From a checkpoint of a small transformer trained on Wikipedia.
Architecture: LayerNorm before each block, biases, untied embeddings.
MLP neurons of a small language model. Each row is named by its layer, matrix (up: input weights) and neuron, and shows model dimensions 32-159. Each number is 50 + 10 x the weight over its row's rms, rounded and kept within 0 to 99.
After each neuron's rows, "fires on" lists the tokens most often at its 100 highest values on Wikipedia text that the model never trained on.

L5.up543:38 51 54 63 34 54 61 54 51 49 34 61 42 65 64 59 48 42 58 35 39 44 43 48 52 42 44 50 43 38 59 55 49 56 66 59 58 47 44 40 54 54 59 36 57 58 52 25 46 48 49 20 58 66 46 46 33 66 45 49 67 67 49 46 26 45 52 45 45 43 69 60 45 66 46 57 53 48 61 35 57 68 49 54 53 59 46 43 30 57 79 62 40 60 49 42 49 50 53 46 53 46 49 27 50 47 32 49 57 58 48 73 58 53 54 43 60 63 55 60 30 52 53 53 56 48 37 56
fires on: " D", "ult", "ist", "ast", "ight"

L8.up728:46 42 43 59 54 45 58 53 46 58 51 51 61 48 50 75 49 62 42 67 45 50 53 58 40 38 56 41 44 43 50 53 47 34 44 47 44 44 42 53 49 46 49 42 44 56 58 56 57 36 55 24 53 66 58 53 70 60 43 41 60 54 46 51 39 56 41 47 49 64 54 58 50 52 49 37 49 50 56 44 29 58 55 53 30 46 57 54 55 55 53 67 55 66 41 51 48 35 45 38 60 47 44 71 36 27 46 42 45 54 24 33 44 50 37 39 45 38 63 36 37 53 30 40 58 55 42 55
fires on: "h", "t", "ic", "g", "ct", "iv"

L9.up725:23 51 66 59 56 55 61 55 43 57 53 59 55 46 76 52 58 52 41 52 54 46 39 56 42 40 52 54 67 31 62 49 57 53 53 31 68 38 44 46 54 61 65 54 43 40 55 42 35 43 44 62 29 54 70 45 55 45 42 39 59 68 54 56 48 60 70 48 47 49 60 39 45 50 42 56 44 66 48 43 38 65 57 37 43 39 49 54 38 44 51 54 49 45 52 53 47 28 44 49 57 40 61 45 54 44 50 56 56 54 53 46 30 42 53 47 53 43 54 45 47 63 55 45 56 64 65 43
fires on: " s", "c", " a", "ec", "u", "s"

L5.up825:55 30 64 37 59 52 59 48 58 36 59 49 59 48 63 43 46 27 63 54 62 59 44 56 57 58 41 38 72 70 38 52 52 55 45 70 54 46 48 62 50 50 59 55 59 62 43 64 52 63 52 49 50 47 55 38 46 56 46 50 47 47 87 50 51 60 57 59 44 59 43 45 35 51 64 49 46 42 45 53 53 48 52 50 67 58 52 54 44 59 61 42 51 55 48 44 40 71 42 53 39 38 43 46 73 54 47 54 39 58 55 46 31 70 49 60 53 48 48 47 62 43 61 40 61 55 52 60
fires on: "ed", "ated", "t", "ate", "te", "en"

L8.up305:43 53 50 64 39 61 57 57 37 49 51 43 50 49 42 55 55 45 53 50 59 51 50 66 45 63 38 40 27 70 35 34 54 46 54 73 54 53 39 44 42 40 39 60 55 57 66 38 51 35 47 42 48 73 45 42 54 51 40 69 25 49 49 52 63 45 42 55 47 45 52 36 47 43 45 43 36 39 28 61 51 56 57 58 53 54 35 44 61 58 41 48 40 46 66 68 70 42 42 48 49 34 62 68 38 44 52 46 46 63 38 47 57 56 48 69 54 33 35 54 50 56 48 43 60 65 59 50
fires on: "ed", "en", "ust", "an", "d"

L9.up652:47 60 41 64 30 37 57 46 36 59 41 38 41 38 39 52 51 59 43 46 59 32 65 71 42 45 50 45 58 53 57 47 54 62 59 53 28 32 48 54 49 56 50 50 42 62 49 48 44 51 39 39 44 48 53 64 45 57 56 49 66 53 73 52 39 37 58 40 70 39 51 60 47 56 32 66 59 56 63 50 47 54 48 47 55 61 62 28 31 52 43 67 55 47 33 46 35 60 63 59 59 46 52 40 55 36 71 44 47 35 50 44 65 49 64 56 45 48 44 54 30 63 59 47 39 45 47 46
fires on: "es", "ber", "ot", ".", "rit", "le"

L5.up177:40 58 45 39 47 59 63 51 47 40 64 62 48 45 46 36 35 57 43 37 50 56 62 71 37 32 50 44 58 59 55 38 64 50 63 36 57 56 47 46 38 53 63 56 68 34 53 44 46 55 56 43 64 50 59 24 52 69 44 32 57 40 50 60 34 46 44 66 42 52 71 49 52 46 56 58 49 40 38 48 66 52 62 43 52 50 52 75 49 48 43 51 38 61 41 46 33 47 43 63 59 50 65 41 66 47 44 55 47 46 63 43 69 48 42 50 53 54 53 52 50 55 51 50 35 57 49 68
fires on: "u", "w", "g", "en", "t"

L5.up702:58 49 72 58 57 49 47 36 66 55 50 41 48 63 61 50 59 59 65 56 61 50 52 30 50 50 42 32 47 56 48 62 49 38 43 52 39 51 51 47 35 44 54 59 60 61 47 58 63 42 54 36 44 40 43 61 40 45 39 61 46 35 35 43 58 55 58 36 56 59 38 44 59 48 51 55 24 35 34 62 53 60 56 58 56 30 41 45 57 51 43 43 49 62 49 59 58 34 50 50 71 49 52 50 53 69 45 33 52 66 56 49 49 58 53 48 40 50 51 41 43 54 44 38 40 40 58 60
fires on: "ut", "c", "or", "ing", "8", "h"

L7.up14:63 54 49 47 57 44 33 51 38 49 68 52 50 38 42 56 57 55 66 69 56 31 50 35 42 46 57 57 61 52 49 43 65 46 49 43 48 39 38 54 47 31 55 44 59 54 40 49 44 53 39 70 53 56 68 54 47 57 52 47 52 52 54 34 58 39 56 53 60 41 42 52 40 66 52 53 55 40 47 57 43 47 40 62 61 67 62 36 57 40 68 45 68 54 32 38 45 68 47 53 77 38 43 61 55 27 56 50 58 58 45 53 53 63 57 60 68 31 40 51 34 51 33 42 63 59 48 39
fires on: "is", "y", "es", "s", "us"

L5.up241:49 57 53 42 50 46 55 80 33 44 59 40 66 58 40 33 36 47 71 49 31 56 46 52 39 46 41 38 66 42 53 60 58 45 38 48 40 58 47 52 49 49 54 54 50 56 39 54 46 59 58 58 36 64 45 36 60 51 41 49 52 43 60 42 42 60 71 42 55 58 62 44 69 58 57 72 45 54 44 54 46 64 53 45 54 41 48 64 46 43 37 37 58 47 47 59 31 43 52 65 41 55 39 52 51 38 58 46 49 46 44 34 50 39 34 61 37 35 58 52 65 49 60 68 47 51 37 49
fires on: "e", "es", "w", "b", "om"

L8.up367:37 39 62 62 63 53 40 59 42 34 48 76 45 57 51 69 45 60 62 60 54 59 49 64 57 42 59 38 51 63 49 52 60 34 43 54 36 54 48 46 36 74 54 45 43 41 53 55 53 48 32 35 45 60 43 47 33 47 52 51 43 62 53 22 37 55 31 49 62 52 66 49 55 65 59 58 46 45 51 43 45 71 58 39 45 41 41 36 56 64 38 61 40 40 48 50 42 50 51 53 42 43 38 63 50 41 54 35 60 63 37 52 45 52 48 49 61 49 57 57 53 44 62 37 48 43 49 45
fires on: "f", "n", "t", " w", "y"

L5.up47:69 46 50 43 46 61 60 42 57 58 58 55 54 51 57 33 53 27 59 37 48 47 50 42 39 48 57 67 66 55 55 71 61 63 48 47 60 52 53 45 55 57 53 56 30 58 50 55 59 28 53 64 56 33 48 59 45 60 61 49 51 47 65 60 50 49 58 58 28 60 43 53 65 42 35 43 57 45 62 37 39 41 55 35 56 46 38 52 37 60 34 60 32 45 52 38 58 41 65 63 55 45 51 50 51 49 64 60 68 52 38 35 44 58 62 36 44 49 42 53 54 50 68 44 50 58 55 48
fires on: "em", "if", "V", "ri", "h", "c"

L5.up776:74 33 48 55 55 61 57 42 47 84 56 56 49 60 43 50 49 38 58 71 53 54 50 54 65 43 67 63 30 56 56 37 54 42 48 56 48 43 61 53 63 47 38 65 26 55 36 48 57 56 41 67 59 43 52 59 50 34 44 47 51 60 47 65 38 41 39 55 45 60 49 52 61 29 41 36 49 39 18 61 62 56 35 60 47 59 61 36 63 54 53 41 47 57 35 55 59 58 43 62 60 42 55 49 52 54 45 39 42 43 60 67 48 40 66 45 50 50 46 50 57 33 38 63 32 42 42 57
fires on: "as", "ing", "el", "en", "s", "f"

L7.up379:37 57 50 37 43 62 70 52 55 55 41 59 44 54 37 50 47 56 48 50 52 54 57 44 39 43 72 52 53 55 52 54 41 61 66 43 37 36 61 47 66 33 18 43 44 59 40 51 66 45 36 52 57 55 58 45 30 49 51 57 44 42 53 69 62 43 43 55 47 59 53 56 46 46 52 59 52 44 53 47 55 42 45 42 49 61 44 46 31 51 41 74 41 50 47 28 41 60 43 46 52 37 38 27 58 65 53 41 48 60 66 38 63 56 52 52 56 46 54 66 44 59 61 51 37 54 51 51
fires on: "f", "t", "ied", "p", "if"

L9.up284:55 49 49 33 57 55 55 57 64 67 55 43 47 38 43 67 41 28 45 37 59 61 57 39 51 37 41 46 62 42 50 43 44 57 37 52 63 60 47 45 48 53 51 47 36 49 35 67 40 42 44 38 50 58 34 40 53 42 54 57 63 51 41 70 75 42 50 49 58 52 43 59 67 60 45 50 50 49 58 40 60 57 39 45 51 60 45 51 56 38 52 62 32 48 51 47 55 24 39 34 66 51 34 60 49 49 62 63 52 56 54 45 43 49 33 50 47 53 71 37 56 39 68 53 39 50 48 56
fires on: "m", "ch", " m", "en", "c", "an"

L4.up268:66 49 62 45 44 60 55 59 46 40 52 47 59 69 45 37 46 51 44 44 51 58 55 59 47 31 56 44 67 60 41 48 57 39 44 53 63 65 41 58 31 42 43 37 52 32 56 58 51 38 43 47 43 45 61 58 31 42 49 38 59 57 63 48 31 55 61 33 56 44 61 48 64 56 60 36 40 56 63 40 46 49 44 43 65 34 57 48 46 55 40 46 53 46 45 67 40 52 65 76 28 50 47 47 43 48 50 63 52 51 58 44 51 48 50 45 41 31 41 56 65 55 51 44 34 43 71 50
fires on: "ing", "es", "ed", "ost", "ut", "e"

L5.up464:45 59 57 51 66 42 66 65 36 47 61 55 37 55 49 55 49 64 43 34 27 62 55 21 32 54 59 45 53 63 48 41 52 54 49 49 51 60 52 54 49 36 66 50 48 47 46 39 31 58 49 48 38 47 38 49 58 50 49 49 49 31 53 43 57 43 37 59 64 31 51 62 32 47 49 50 50 59 54 38 48 41 64 39 62 84 49 43 66 72 78 33 51 35 48 58 49 42 41 37 57 41 47 41 53 41 61 66 58 50 38 42 56 61 47 70 59 29 55 50 52 58 53 51 26 63 60 48
fires on: "s", "es", "t", "ies"

L7.up484:22 60 65 43 52 33 49 50 62 61 64 44 40 71 60 51 55 45 44 47 60 45 60 56 29 51 41 41 57 49 55 48 47 44 47 39 56 45 52 41 54 44 69 47 45 42 50 70 48 56 57 60 42 38 46 69 51 70 40 44 48 37 50 45 45 45 55 49 51 50 66 48 42 70 37 46 50 25 47 43 43 63 56 37 47 51 45 51 51 58 53 36 62 69 57 46 40 35 42 55 43 41 48 55 56 48 50 40 61 48 44 43 41 24 50 55 53 51 54 46 54 48 64 49 44 50 55 67
fires on: "om", "j", "um", "c", "s", "m"

L7.up282:49 45 50 44 51 48 57 45 57 45 50 54 72 30 50 40 61 45 48 51 62 45 80 68 51 46 40 49 51 44 58 28 46 50 61 64 40 53 40 48 50 49 65 63 58 59 57 50 52 60 40 53 62 50 37 44 35 55 53 53 52 51 71 35 50 37 68 37 53 53 50 47 43 51 72 51 61 56 56 49 49 55 51 53 66 52 61 28 76 48 76 56 50 37 48 48 53 47 53 49 58 44 50 40 52 47 69 47 49 44 44 59 27 44 40 43 46 60 59 40 47 59 55 51 49 45 54 54
fires on: "y", "es", "ot", "v"

L8.up709:49 39 62 46 44 60 60 53 54 45 66 48 44 50 55 30 58 49 44 70 37 42 58 41 59 59 37 44 67 51 62 48 70 68 52 51 45 40 62 44 60 40 53 61 45 68 58 50 52 44 59 63 52 57 27 71 53 42 37 42 45 67 63 56 58 45 43 59 42 49 29 49 53 48 46 29 54 57 47 42 47 42 58 53 68 49 43 63 46 71 39 32 49 54 57 43 49 44 41 49 42 40 51 34 66 50 46 51 60 28 56 64 39 56 33 57 49 45 54 65 63 42 56 70 41 51 52 53
fires on: " (", ",", "w", " |", "im", " –"

L9.up348:55 45 46 35 32 61 48 59 60 48 69 59 55 58 60 31 43 63 67 62 43 42 36 47 40 62 39 36 59 46 67 31 54 58 39 51 46 51 54 55 83 60 58 47 61 68 57 51 61 36 39 41 50 34 19 58 44 59 56 56 57 51 47 40 55 52 51 57 62 49 52 26 47 42 41 55 55 66 60 59 51 33 43 45 50 54 65 58 47 37 39 38 45 59 64 40 37 40 38 40 57 41 40 53 62 48 57 56 52 46 40 60 34 50 52 51 53 33 56 52 47 49 56 51 46 36 57 35
fires on: ",", "i", " |", " (", ".", " d"

L8.up31:56 45 59 35 57 49 54 47 64 39 49 34 67 40 45 47 48 57 35 68 32 64 43 47 60 73 51 60 41 70 52 55 42 57 83 69 51 45 55 58 42 56 34 54 45 66 64 41 35 37 48 47 46 46 43 66 59 46 53 41 37 57 69 49 56 52 33 42 39 53 37 60 48 56 63 66 59 50 42 43 61 66 59 51 50 57 37 48 48 41 46 51 61 42 43 35 39 35 49 50 53 49 41 43 43 41 47 52 46 48 70 47 59 54 44 68 59 55 44 48 43 48 59 43 42 51 48 51
fires on: " on", "t", "at", "ong", "iss"

L5.up426:44 66 50 58 53 51 46 57 53 26 61 61 57 51 56 49 55 64 32 50 62 20 46 42 38 45 36 35 70 47 58 50 51 50 45 57 45 54 61 62 43 60 43 58 53 49 39 50 52 59 32 57 45 48 58 44 28 53 46 50 60 58 50 35 61 58 50 50 52 58 59 42 54 45 41 45 30 48 50 51 62 50 59 69 47 53 56 42 40 32 40 58 46 76 50 26 41 41 50 39 54 59 69 59 42 55 51 50 20 62 29 65 52 50 44 55 50 52 62 42 51 56 42 57 58 51 47 47
fires on: "ver", "ent", "c", "il", "ach", "r"

L7.up535:63 37 70 42 44 49 58 52 41 59 46 64 51 48 46 65 39 63 41 70 52 59 55 43 59 41 46 32 32 40 62 42 71 56 43 60 58 55 58 65 58 65 44 43 42 40 46 41 57 44 41 46 40 58 66 53 53 52 30 49 45 52 52 55 47 65 54 49 65 52 48 60 58 48 46 40 50 63 43 65 48 74 54 58 46 56 45 40 30 34 53 47 42 47 57 58 47 37 54 51 54 28 44 58 51 59 43 65 55 45 63 38 42 48 59 64 53 50 42 66 52 54 65 45 48 46 27 40
fires on: "oy", "im", "n", "ie", "ay", "h"

L4.up79:58 57 51 46 62 45 40 66 72 56 53 34 69 60 48 48 63 72 39 50 45 37 57 42 35 48 57 47 58 56 52 35 63 55 38 57 44 50 44 48 44 43 39 61 50 58 72 34 46 48 42 67 53 44 56 60 55 50 46 53 51 65 81 36 42 54 46 48 56 66 63 49 46 58 49 45 42 42 41 45 49 40 50 49 75 49 41 54 41 53 40 38 63 30 38 54 41 39 57 44 60 32 28 57 56 43 28 62 54 26 33 46 57 47 47 31 60 39 46 58 45 51 49 61 33 64 44 33
fires on: "are", "ong", "ame", "ace", "oun", "as"

L5.up357:31 52 55 43 44 54 55 60 33 61 51 53 41 53 40 66 29 51 56 44 52 59 54 53 52 58 44 39 48 48 69 45 46 41 68 44 63 64 65 55 62 60 40 40 50 28 42 51 46 51 43 47 56 55 56 50 39 41 53 46 46 40 63 52 63 28 60 58 52 58 45 47 43 64 60 48 60 53 41 46 54 50 57 47 34 62 41 46 65 35 42 45 29 70 46 29 30 54 41 46 63 35 51 57 59 55 43 46 54 60 44 57 56 57 34 54 50 54 59 60 68 34 62 36 40 80 52 68
fires on: "p", "c", "t", "as", "en", "in"

L7.up880:59 51 55 58 57 54 63 50 42 55 41 58 54 64 53 57 51 39 43 52 40 53 42 45 58 44 53 62 37 51 46 54 59 46 51 60 44 60 72 63 60 32 46 44 44 36 53 52 62 57 42 33 50 49 67 60 51 30 36 48 40 43 37 82 43 57 60 46 52 47 50 65 48 71 30 36 43 71 50 60 50 51 43 44 36 45 53 44 43 60 65 38 39 55 47 42 65 41 44 29 48 40 50 55 55 62 65 46 48 54 62 37 54 58 47 49 48 52 53 24 48 46 57 49 37 63 49 28
fires on: "is", "h", ".", "ol", "T", "ie"

L4.up155:52 55 49 38 35 43 49 57 47 50 51 67 56 50 47 53 64 44 54 43 40 49 57 32 53 39 79 60 42 46 45 48 47 53 47 48 57 44 52 50 55 51 52 36 56 44 50 28 47 62 50 45 62 53 53 53 36 35 44 61 53 46 36 34 35 46 43 46 45 46 53 57 48 50 45 53 37 66 46 47 26 60 79 70 60 61 41 35 35 48 61 47 43 43 76 51 63 50 47 48 53 52 43 38 33 60 49 52 54 56 60 43 46 41 35 48 32 43 41 53 71 64 49 52 47 47 48 52
fires on: "op", "ir", "ch", "amp"

L8.up351:45 53 41 50 66 46 55 59 24 56 54 71 39 39 45 38 39 43 50 67 52 56 62 37 48 47 50 58 45 41 50 47 55 44 70 54 52 55 46 56 61 53 46 53 61 50 49 36 68 67 64 53 47 62 51 72 53 49 57 53 59 51 54 30 44 40 52 46 53 35 68 52 45 47 34 53 49 49 27 38 41 29 45 56 72 47 54 44 54 59 51 46 69 41 51 50 49 52 27 35 51 58 54 45 63 40 53 41 43 58 38 48 59 57 42 64 67 42 46 70 44 49 49 54 53 45 53 57
fires on: "s", "es", "ers", "l", " 2", "les"

L4.up167:42 44 55 50 65 41 48 62 62 40 48 58 48 44 62 33 69 61 51 55 63 48 46 46 48 68 43 62 60 63 59 50 70 60 57 29 54 49 58 54 36 47 46 53 65 40 35 54 47 50 31 60 49 47 64 61 41 57 43 33 33 68 63 41 63 43 50 46 56 53 52 39 55 58 44 39 42 47 33 54 54 75 53 44 34 42 41 48 33 44 58 57 46 47 53 66 52 45 31 43 60 61 47 55 56 49 53 65 65 57 39 53 61 34 63 57 63 62 36 58 40 50 31 52 49 49 46 49
fires on: "u", "ore", "ess", "s", "ed", "ver"

L5.up824:51 57 61 62 46 39 39 61 56 36 63 64 73 75 54 50 43 51 68 44 48 40 64 45 57 56 51 44 50 46 75 39 55 52 43 59 69 55 55 48 36 60 54 64 60 50 37 62 45 57 54 67 57 57 61 51 53 52 56 60 36 53 62 49 46 51 56 44 45 62 61 50 58 40 50 55 49 47 44 40 48 54 60 65 53 44 53 44 39 36 57 51 55 46 49 45 41 44 44 48 55 54 45 39 47 54 38 62 49 37 35 32 59 67 48 66 68 57 47 42 51 37 51 50 61 42 42 67
fires on: "\n", "ab"

L4.up468:64 65 42 66 43 41 54 50 54 51 51 38 47 47 57 61 40 60 47 44 51 48 71 59 57 36 66 68 29 48 38 61 58 40 46 53 55 62 30 54 49 45 55 50 52 43 74 44 46 42 44 69 54 23 56 45 59 54 46 56 47 46 46 45 38 50 60 39 66 38 58 57 66 63 51 58 51 55 70 39 36 35 52 48 53 56 45 54 58 55 55 42 50 45 31 57 60 63 74 58 52 38 48 46 55 62 51 52 37 44 45 58 45 65 55 52 45 47 39 54 62 48 64 57 57 42 58 50
fires on: "t", "uc", "e", "es", "ire", "in"

L9.up59:58 42 44 58 45 54 51 57 42 46 54 53 38 56 57 57 48 52 49 58 47 32 49 61 38 36 50 51 34 47 51 46 50 54 41 53 52 35 35 61 52 45 51 55 67 68 55 57 40 32 52 48 64 68 63 66 59 60 49 27 39 45 51 62 46 62 36 51 29 47 63 47 62 42 57 29 44 64 51 51 44 50 58 65 50 45 52 37 40 43 49 51 39 44 69 56 59 44 52 63 49 46 44 37 27 54 52 47 68 59 48 46 39 63 41 52 31 43 60 46 43 55 50 52 39 48 47 49
fires on: "t", "iv", " V", " v", "s"

L9.up253:34 37 52 49 43 56 64 66 36 65 43 49 51 51 44 47 56 45 54 59 51 36 49 36 57 58 27 35 37 48 41 52 49 57 54 54 47 39 51 60 40 56 44 48 58 60 43 35 33 54 45 51 50 50 48 58 55 55 76 21 36 54 57 64 47 57 60 40 51 45 47 72 53 55 46 58 55 37 46 54 57 49 46 43 56 55 39 56 31 50 51 49 60 47 44 48 52 50 61 28 50 62 45 44 50 39 63 44 63 74 48 59 52 60 62 64 46 48 50 43 47 67 55 43 37 41 57 65
fires on: "ul", "p", "v", "im", "th", "t"

L5.up175:39 48 62 79 50 55 59 49 65 42 47 42 53 47 56 40 53 23 48 66 64 76 49 35 55 54 44 56 36 61 45 57 63 37 45 56 59 47 52 50 51 40 59 51 44 58 54 60 38 46 57 48 43 59 62 47 47 76 41 48 53 43 52 38 50 51 59 51 55 46 55 42 51 53 53 46 42 29 60 49 39 38 59 40 43 53 52 58 44 49 46 54 57 54 43 42 52 65 30 54 42 64 49 27 55 29 47 52 63 38 65 40 56 68 56 51 26 50 61 45 56 45 62 62 50 66 49 61
fires on: "ed", "en", "ated", "ent"

L4.up26:42 50 63 73 60 56 49 68 45 34 57 51 37 41 39 47 35 55 44 43 64 41 54 49 47 33 45 49 54 64 26 47 53 42 52 62 64 44 65 62 47 33 59 57 50 51 53 37 61 57 39 61 65 57 39 31 43 49 53 52 51 61 60 52 43 44 51 49 35 47 51 52 55 52 52 36 60 42 61 53 48 42 55 59 45 48 53 38 48 55 52 57 31 36 51 38 49 51 48 60 59 57 58 44 49 31 61 51 39 44 55 65 46 57 49 67 39 55 47 66 53 62 36 31 42 60 53 66
fires on: "as", "l", "on", "or", "an", "ew"

L5.up525:61 41 38 56 36 68 41 48 44 68 55 54 50 45 43 46 29 54 61 55 53 58 37 48 53 54 50 51 50 39 56 62 42 49 48 48 48 36 43 65 56 49 43 56 50 57 58 46 60 64 45 48 51 46 60 56 53 43 42 61 57 54 54 37 47 49 73 66 49 59 58 66 39 64 37 44 58 34 27 51 55 56 41 50 74 38 59 54 40 57 44 57 47 53 41 42 45 68 42 67 64 48 51 38 57 59 46 41 61 48 61 45 43 36 65 57 56 26 60 56 55 39 49 53 49 30 58 40
fires on: "our", "en", "ite", "fer", "ater", "ing"

L8.up334:41 63 56 51 54 54 43 53 29 53 51 62 43 42 31 67 67 37 43 49 62 40 55 55 62 58 54 65 46 64 46 48 41 44 62 48 55 50 36 47 45 66 56 22 36 45 40 60 57 59 51 46 45 61 54 49 35 59 34 65 51 62 44 57 56 36 59 58 40 28 62 49 59 48 61 49 51 36 60 42 44 53 50 32 62 44 40 44 43 52 52 36 51 25 55 60 39 55 57 48 66 57 68 65 52 36 50 55 50 72 53 35 55 35 45 56 52 48 45 67 49 29 50 55 55 42 51 47
fires on: " he", "an", "y", "ly", "e"

L9.up591:57 46 35 44 63 59 53 45 56 56 53 39 53 43 68 54 48 35 54 40 60 40 49 33 60 37 79 42 59 53 40 57 47 43 55 38 60 62 51 49 62 52 56 44 48 40 38 59 37 38 55 77 59 48 61 62 28 45 49 31 67 40 69 67 45 27 62 52 37 58 52 53 48 67 59 47 45 56 36 42 45 32 44 46 47 42 60 63 48 39 49 63 51 54 30 49 53 59 59 38 52 42 58 54 44 35 54 18 55 68 47 35 39 60 50 31 62 45 57 44 42 49 53 50 48 56 53 64
fires on: "are", "h", "c", "p", "r"

L4.up444:52 42 59 34 35 57 65 59 64 54 58 49 49 48 61 40 41 45 60 57 38 50 35 45 70 33 57 60 62 39 54 47 66 44 47 51 43 41 63 57 87 35 44 62 56 55 45 50 61 61 43 48 57 50 48 49 45 48 53 42 46 69 39 52 63 43 53 55 15 59 62 43 47 51 41 47 40 58 41 60 50 59 39 55 44 39 60 50 31 64 50 37 49 60 36 47 36 58 51 63 66 59 48 46 43 41 53 38 37 55 42 47 41 60 63 39 52 53 40 61 49 66 45 53 45 19 54 45
fires on: "ing", "ate", "or", "en", "on", "ess"

L5.up826:47 39 62 49 52 62 62 46 34 48 49 47 41 42 44 62 33 53 39 41 56 36 37 52 43 21 55 37 67 56 52 59 55 51 50 42 41 67 46 56 54 47 45 47 54 44 67 61 58 46 50 44 63 42 43 51 23 49 50 74 38 36 55 69 33 41 52 43 43 61 72 65 58 61 45 47 63 57 46 37 48 43 56 45 42 51 64 54 66 60 40 54 61 60 55 36 50 39 49 52 59 40 42 52 49 50 54 56 53 61 57 44 61 52 32 49 54 58 56 57 63 47 44 44 53 77 47 68
fires on: "h", "p", "on", "at", "t"

L4.up883:63 41 57 36 55 37 40 61 44 49 61 46 53 65 59 40 45 47 58 57 38 37 57 28 53 40 64 45 61 55 68 36 62 64 30 59 58 48 57 70 59 43 58 42 66 48 73 55 41 50 49 48 49 43 67 38 54 65 34 64 60 63 42 48 45 40 57 69 49 60 66 57 43 46 56 60 42 51 42 39 54 43 55 68 67 37 48 59 41 38 45 45 46 38 67 51 45 37 31 48 46 41 51 49 45 53 60 46 42 42 30 61 49 45 55 57 57 43 15 57 54 52 46 53 56 41 64 60
fires on: " res", "ab", "ure", "are", " as"

L5.up582:54 37 64 74 39 49 60 52 39 41 39 50 46 68 55 55 48 51 49 53 52 63 47 41 51 31 51 48 48 49 23 56 54 29 43 59 39 65 58 55 39 46 70 46 49 50 65 60 52 61 41 61 57 64 66 37 32 46 57 40 62 35 47 31 41 22 55 53 61 60 39 55 81 48 50 74 37 47 46 58 48 52 58 49 41 45 58 64 38 41 39 51 38 41 49 58 37 65 41 52 62 61 54 69 41 24 51 35 45 63 52 49 49 37 40 60 43 62 44 46 47 47 41 46 66 56 53 70
fires on: "on", "ran", "or", "man", "age", "wo"

L5.up644:53 47 55 56 77 48 47 64 49 56 51 56 53 38 38 45 43 46 55 46 63 41 54 44 46 48 42 43 37 49 46 52 51 61 54 26 49 69 50 51 54 52 51 45 53 50 40 45 51 48 56 49 52 58 65 48 42 62 61 41 45 65 35 39 42 39 53 58 50 53 61 36 29 41 43 59 43 61 59 48 33 37 30 33 48 46 65 25 44 38 41 57 50 50 42 47 40 52 50 46 56 63 71 55 57 55 53 49 56 48 34 55 52 65 60 48 58 64 52 52 54 47 58 43 63 42 37 63
fires on: "es", "s"

L8.up663:45 39 50 53 51 47 51 54 45 49 34 52 39 72 47 42 59 60 63 40 54 60 40 41 59 45 46 26 46 61 45 53 56 37 46 42 47 47 63 46 46 56 62 51 63 42 41 59 42 32 37 51 57 49 57 66 46 59 50 49 55 49 57 52 33 81 57 48 44 70 56 45 53 51 58 36 27 63 55 43 40 45 69 37 38 52 58 53 46 44 52 53 50 67 69 36 45 63 50 70 51 46 36 56 30 43 50 46 60 46 61 40 48 49 36 49 34 43 53 56 64 64 53 49 37 48 48 43
fires on: "ed", "w", "e", "ing", "en"

L8.up428:18 45 52 36 56 45 53 64 53 49 51 66 42 51 45 79 57 54 43 42 38 47 57 52 50 50 58 44 35 57 56 56 49 34 57 42 31 73 44 46 40 63 52 39 49 37 56 55 53 68 50 38 27 40 46 52 36 60 58 54 48 44 64 57 41 43 63 36 44 49 56 48 37 56 50 49 63 43 43 49 44 51 53 46 41 53 37 49 58 58 50 54 69 46 38 50 45 41 59 44 53 47 30 58 41 35 54 58 59 57 50 56 66 46 44 64 44 55 46 56 49 50 55 53 64 54 49 30
fires on: "ly", "y", "h", "er", "nd", "n"

L4.up634:55 66 49 55 42 55 69 57 34 49 46 53 40 48 55 45 43 63 30 42 41 71 56 48 62 52 43 50 29 49 46 45 59 55 45 70 55 66 48 55 41 49 57 51 56 51 57 66 37 44 44 41 52 55 58 48 63 48 39 63 32 50 43 73 60 50 70 61 36 50 68 49 37 63 42 53 44 55 46 71 38 70 51 52 49 66 51 68 49 47 41 47 59 43 53 55 38 46 52 50 59 50 55 54 39 59 54 55 30 38 51 44 51 55 55 42 60 55 44 60 62 73 61 46 34 43 52 55
fires on: "en", "ed", "ch", "t"